From a checkpoint of a small transformer trained on Wikipedia: MLP 3072 SwiGLU.
MLP neurons of a small language model. Each row is named by its layer, matrix (gate and up: input weights; down: output weights) and neuron, and shows model dimensions 400-527. Each number is 500 + 50 x the weight over its row's rms, rounded and kept within 0 to 999. Numbers have three digits each. A neuron's up and down rows have the sign that makes its largest values positive.
Before each neuron's rows, "fires before" lists the tokens most often just after its 100 highest values on Wikipedia text that the model never trained on.

fires before: "0", "2", "3", "1"
L4.gate934:601513510431416530439408510459521514457571515544555471401557473450403530466490499536453476487441520451508477429566476542397515493497574523503513579551516557528497509452586457429437475444413543357471549484407556573590495466463514528527574503511484505499487525522550502451492585433418577527486465517550529499529566499448471492533498468427467485445539508459409514441567476451562473556467
L4.up934:547495486496521492447552432452588471529491485529537521473474480506516485495523477535442400501430487490445414452478487547440502510596464523529501546462467502570531439464409470507556510472546435525565516450473598454615507502492499593572536548525524587525447468562522542567423454501427554535532517494411491524522509482539589452544505502434502517518504459450497486510559454423490406440533
L4.down934:494503544463496403446487469591463492497458542531500493582530522464511581548432469444469535528485448431465467559528508505521479496556539470483450463454596516516478574446542457466436515535504403478474504591576382498523566525480458460533534472481563492516567499541494496468504552607441473522463561467441498576437555498531404549536520433488480477476603437498437516447535452451419501445506

fires before: "0", "1", "00", " | ", "; ", "\n"
L4.gate729:557574504595590433468413517437495467490488511456550562493461561545624487495466425470509582546533480457506476521528440508604395478528520419516566565516503433509490529558539510490473477473510460473462470501537544446471508485590514546481502464517541410528397514497522541481452510457570575489496583524431531499538481531551473549460594593490490512365482435496562447486478417489450506576490
L4.up729:490593528524565498505541515574500589464457413497485516419519470460453492512490516496427467515550491487452488483554530517540531551526450547449467403516500502421444458523547467451526417436471483450513476489495453558510516525530455495497559573529470471490441519474522374518530480474486537451434559590440469466490519514481497526473450517536467475558474518490512547498549471525453475504504
L4.down729:468523616448584500465518488499483525381451461541459528484503512565576445557516585612455411589491508449485496467495555575519500552479541552444451525562451419513537612524555469465551524433477494495530503569513558552519553491586409439523446506560460461533424575533534543544519517479484457546393560481505507442461510548540480501547505540425533568544485477533496481499573486461426482457576

fires before: "0", "; ", " | ", "1", "4", "3"
L4.gate499:555484531466403550491441349458453424475503521552479453535597535402409470423505487513471448468519510561421411513464525464481533509576495471558502551489555583446523554525473446470545570593515529513474522485520520509504518569526457529478501492482502524460425522547484456470553486515549537427550580406497529580474644497557529602528525403497587548526584416534527419535402526521520465471368
L4.up499:506467495502479442539517476398527550437528404559567503466504536524505486550496459464440521553549442527482469501560472544589585431543452434485510476451572464482490558508519490485458505513535400533476486465510525462510443468535604426567519574464383426506362497509545481536543499574526454493521517569566476555499453430472525434452476531444496531530439513407481518495422476559443534506489
L4.down499:538490596520528583488455516399413477468446538401432549535458551518546468453530564540564478428465534513430543582501640438549385504521558545546483480592449485513571470587473519504614562419441546538490522492501452492574440550508412558442543434466577515507518514513459450505405551450413560488473611376509494501505556499449495528511482541536420525395514546508532456418519445548497497549467

fires before: "; ", "–", ", ", " Summer Olympics", " World"
L4.gate1369:454466504476472589604446466488467529503575506450480515479532528487522544467484446481490562530440567490470530488470544503512551519493371425575604498478556497452557433521569516542553507572550553512512499559530573493550523440458481416537605440527459518507474506526527541427389521501550482514596647438496442560566504466431426446545482598418552338470534515498460474540484510523577488489481
L4.up1369:496418551577478495522497534472598554509566578480571514557536550457499487447452585572454497498497380544407478497574490453481493584541519468535390472618521471530530539576574527486440375557474506483511466487581502505525491478497518474470419581500552478498466465487486480525479544548470542612464548521527482513500540505559620497530453542468520457491469474553406638613444562548531541587510
L4.down1369:540408526461482557579462433461518461530524614449524480552501529455533499474488417495546487434459475434429592540538580495524497549520500548581468500484486436567473479638463477576453497480441516489526557531489562463570512429532547433506502497551505468487474534525545488480437449441481513569539505517483446561504457537552571553525450471446475399483467504504466521530416522533452505469465

fires before: "\n", " |", " | ", "\n\n"
L4.gate2561:484549519480561488501500536520461455534452500563485394474608509427478513508456514556509531515495499506539599422568486466557538547305487519478486549515496500512558555511488406571451387472505573491541502481474551438474539490505605401502551580473473539497485491543522555540556511434523496590458502483513542461524552603450608458422414545500365571425500504525562517558525505517500466497655
L4.up2561:560511557510518505486554518541533530504464519555513463538473514601476505495544508503514511457492417540517506501503544458585434509458372505491433489518470467542554582432471491519525552458493492471531517473501437335521459571502528517405540459557535525554599533552535593541507485518594447472585516510535528481492595515526508509466493547504459524458366478499479505426524462492475541463562
L4.down2561:483526562425579572444499539503561535458511492554511600460565497526548446443539512547536592558522388627545594472516504490497428558459512431527453485542464504518504602368583403509504501523564470419589579494488453459485450551505510368466521481490542555495477394475498504531555521484526501520400384523448505484468477553453527423406458453540566538425449516525462549490478426565477507467525

fires before: " | ", "; ", "."
L4.gate2557:460478560360487514536419446449506522541381466522518396470463484453411513420595546349515502524412512480433514506512526563547540453490466554477441479624565493452473470483498537435489452624542444427516572520484509434565477445522534506516501593571439513584444535564562558435538456513568612616462468502397435522495482548556519454472430538468481529468456541574512471378502503477430425522423
L4.up2557:463529479477475499512471433455477490514540598548605470533541535466537544574557394322410494420498531488479502469471538527459582481522558399497581506489485482526482530438537438558555591505478501469525512485544598531576455484545432554483471425500484517501551458500535442480464515467452479454493498531517445523537557480498439524436533510500554453560484540448560440505472503512549457558461
L4.down2557:536500522643485510495501486463523532507574543444537443475562547522406429462482552522551539459592501478515485542489558507504386486491508426477555518449556486446480536517546483405522342495490511485452480525530479448534520459506547528500441492537521499582410553565542475544545532525538455526498537470478422506484544473547526430507434451466578497466508497484489470593565471485562405538459

fires before: " | ", " |", "; ", ".", "ib", "agan"
L4.gate3051:463440668454475503460449441536538532539435473576513473455464667465493446606559429540440427436468520468561529474485570559534565377483488494483401542476489437458494555584436572442434480528514529484452425508465485531446564563506514602521552476460542497543519547442566518382416436502469565522393481475495478444436523495437536483493393513436539467502568518422495480467463539432497505428442
L4.up3051:455457549468490494552466468541481482516610550540539499516346592519467592586531446487537461489450542505503505432485518539455551488477469445534605456467436404540566542509485505566477509516499438444529491519588377508631581556576565596481465512441541510581524500556504521439549569503458491504531491458513535514467438521564406471579428596497498536573509489539492444537459500490580556523503
L4.down3051:466446493521510546490500503564523524351500431551497553526537484499564368525537553475548558498504482439563484516509584587424459399474489511496497465467543515501498539474509477467546523482486437545509524414480540568392594592475506504495486590592505528491520486581476559530467561563504382473524572492539455478421509476516482507462562458571640544447414443455431532476461527519532447492492

fires before: "; ", " | ", " |", "1"
L4.gate1200:515530473458567510486485546572515568476420521569589472510543452443539522418514519538439453492509491528507458538473516458500566461464459490490470412542449344477476415483520482526526506518423537556522473585425426515444580470485540484485446462436358526408362492462527440459578462581517519547493480593503473535474562494485502530563470489520541469494524511510521406539554533434505599474580
L4.up1200:505528513489591493507414479446410569436496372444526543477502497547547468523450537507432510539463463421459581567535524514533509446491407494606453431482603494375523421515469447559481458560549432474515585605506536439471496483565500554483412458524570535530570522496502502344523420486470560461430457498545573546482517447547522609431482529460524526486564479442436469481498432491490465486463
L4.down1200:508479467380595500527519564503535539380530469522545467455531470564492402481512601495476482492494551568510530543504584464551491493508452520559561536530481546566531547448562467548543529601457453591453603500491512488481457503562474483573502461470597538522495465542485469490432457485567504485470517499477496534555447494568451455479313413467590553425479488545420463471585497519542389529407

fires before: "0", "1", "2", "3", "4"
L4.gate545:456497460492444545536517514443526479480561518492520522366511492529469461484452480430418483523463491473530597475426533485440400487560437491436465575528494481438474420480571394488593566438447455363558523593470492457552485475582449545470512561526563462475403563507527505540464475560487451451543508586548521579513455449527539522492496427557528476421568477456506448524410455457502462474457
L4.up545:407460456448472489473471536496570447428570422575411477399512464407468600467490647467483492439507507426455507536380502603511486530464431542539563469500544458517446522441517520495538545538470448553535464527501498435443490496463456418461493528511468400441437437469417518439633482469499384478536429484384460506473497448451549548397534500495572417505482473527465529517534461506440476393572
L4.down545:585525585517488456486489517493539573593478487468519532625391619552529420513399498500515489520511497459492550516539568537475507453564502425485475392538506579543494490514529510557508480517507509525551494486531500502482451500545404388428492472487483537558575446477491494548373438452471574604413605472572527466457501572475468502489496287495432431463374558468438495495470520519478573525485

fires before: " | ", "2", "3", "4", "1"
L4.gate2525:495564516499423504491458560434528483450525529540530530383455465472486562459552516548525396499553524500450460459473468456531501510439596544503535426480580545476408449523547594512460409463480474498564537494538416476563509486478531407499490600489477470482462488433540582435452485560550467532471559492637524543476516424467485512455463497424478513508416485451591475449526414465573488436507
L4.up2525:491512503549519493543535518517503444416522530456421445459542506480459518548533471553439522553462557476475525490562473596506431426501413515432457516501571460470512466548490589589552478582557431506482547495562489437523395497523463545540525443328513537518570553552488477459494516644433461446586522510429477513568489481477569494490506621534478487451448456585496487515398463584494596469512
L4.down2525:547518494418507556603500486476533423467542468583545505477531439543495630493538452456536435524502562460526421446447537400535504511462584543524536400480533490520512464459578485497409436498489470417475511501467521470486487500442516452520495586508564487484446408405527502387533543526520496533540459485558525414613482428460446546500566418350488475475495554494503536384571443439475524514522

fires before: "0", " |", "2", "1", "4", "\n"
L4.gate1814:545515446493516475511462578523458558540349463562418593432413482460456617421558480448493559544439421544555573481541454484511468462458507506561511540486452444517574536516444486540435460517459541500474474556572483542438507546503505475514469446493538505464442528603583408556408478503535499546442531536509503558515531538518481500493501520562543555539521491489405438589400587482537383503494
L4.up1814:537525529566422537514438543539482566491485468578463584395564537458426508568501472463464537455450557550396559530372502476497552422493403451600495546485485414394463434503532507515503537515462572409423528504493555483593482467484460446528541450478474507550431551444483573440430525541560419356562592460444514550504446473454483537411534589524418511491488534570469571532410519565515460424498
L4.down1814:424472494478508555523450558496547413509486565449521517411433516485553486526580521549542464517472448569403517523445463547531475449577513570543396524485485453554477480525551510406555551590444448446535535547594460577577454531503500536459447470537426499500524481524506471478505531469540464552488531477534534548487552429467446488519516506576511455502451621492581511508482488493487597559542

fires before: "0", "1", "3", " | ", "2", "–"
L4.gate531:518554541468552478595485556474442494511385458519556480512507524484430539540509435452511509471500450526506536486477478506521497547504471562484558490502492414495545597538529563547491506524526539466452537530424472470648558496409492492489528488494445500413352520529570516530486478476444475439503502457506406562496542579501475578602500594516512446458496485548527545560563511515557520502483
L4.up531:466513568515553394557486505472525521605576541553536551506504516438494539489459438440492507456423500513506582383499514550447411488606416507613600557479495586542506502554423483488535363549465443424558437463481512517635484511491457565624518501480414425487478495604421493523533566440482534515421545481447509521473495531536522499578403542552485537528549440471408483532555554501592506476474
L4.down531:514479476398486459549565526472527478466392429568451423553427516460505463526546444473475516554536446511516506475534542535469456569565500512438446514546435517435498624505485500527477533566550523505536470570428417509550490463476521659441467636460525416546465558634551503508370577521498483476472483476486459432547527497522508566556475521497400468472516487457444486589524453506468473502534

fires before: "0", "1", "4", "2", "3"
L4.gate305:466475514434468462452470500502436538536471496429468512424589524473511532585570540573444491478605518578460502525417439534454502447460537487514575461480466471576405566536553507561526515555465512468468513614535514503470520541533531491451481478526486415601479393481489492455556467512488528503579458526541538493441527603474569551547552464443491515563510404470484557438546593466515490519433
L4.up305:518463430516514428520579519465476626356541450526507520592515428575547483539540526526546411542583534475466477560548563512544495516489525441545601461510466465435498601478486470396514478440488407506569446450542476501467487480495506452487518444587628512505540575520470478523491509560499366502496494562457488513499563444543397566442413597532468542517543552447453507535481496449472563505570
L4.down305:519501484540619390491484576601472532526494469355530468543493501595494597532547507446464378405490494466465514516491499521460470513548527431508507451483415544468497341523463433427414522506468410492535492453410426467529546483449504497513423539518537484498551545434553445419490491456508474427583514664482578505401522508517525429582524542521539505649532518416537566469597450513561547435591

fires before: " | ", "0", "; ", "–"
L4.gate2847:537418568507516542552491479468498441466492471461508448416426513570468471462518454490448645489490586563444585434489503567485574444394438486496536511546515529444459428504506554507549498553516461488474498519526567394564447577571423538501513470631438463494492471499568525326466438544488432504524568479524532629551472547464451557537522468593518453495523551499481535502487462519453486537443
L4.up2847:479462402456569556514482519568464492559567529538452504486484452565476494534507390470491511518457476554577498515439481549529420457440461479482588436574495526476456475612455564475584459455433495567525479525548561555551520505502475511465500569566462476440569463563462440487469561436514512450474535530555497461577563455592435485518479560411592484516455507496557564446506421514564464534564
L4.down2847:537489495428500497517585533530426467459584537451445568488454445521484465445524498449582453609446461413552444461474567546423488469498494444475518498528394553506458482500512502529524554486457468505523504538481479526469470517576549571575476526508582515506594491505446504523445528507520553395514451526546506443507419452457478430526406436398473518485542443537557399529502630495539477507516

fires before: " | ", "; ", " | — | —", "2", "0"
L4.gate345:545557493502512466442471534413588474510469494494535576359509566493494517363548505448524480532521569508527511424511554505465546578490516415528498502478538508433465517456587353475525425506622525460567556562507568520447514534546519474497579547562468489375496437471568518523509358526533563464528558525524410464486516476521472573533514430543479531518419415559561464541447519511468437413473
L4.up345:504491470542514474281427460504510482533537426461537500423573492537451483521492502533515434561484522551422432491510515481418562483535485480550508529494581588508437500536490498497613562470487508546501475473475499466437535529491501468495482393513540509506465464497548588559476440503452508476468453443483452567554528479574495575435521402594458546495519480531483489546501470572487386445405
L4.down345:448482564533505507422436460553458415467593519488433413661419460527526421570482605548460466435450508529492499539467500564540524452498520452475529558541655522587514433519495518559553586496440470576515423495481528550549444532416450589431462475460552458535562469469496581585523578500456516526504469385451541542415535524578473473518502426504516477504537526522451641488542452469507429540465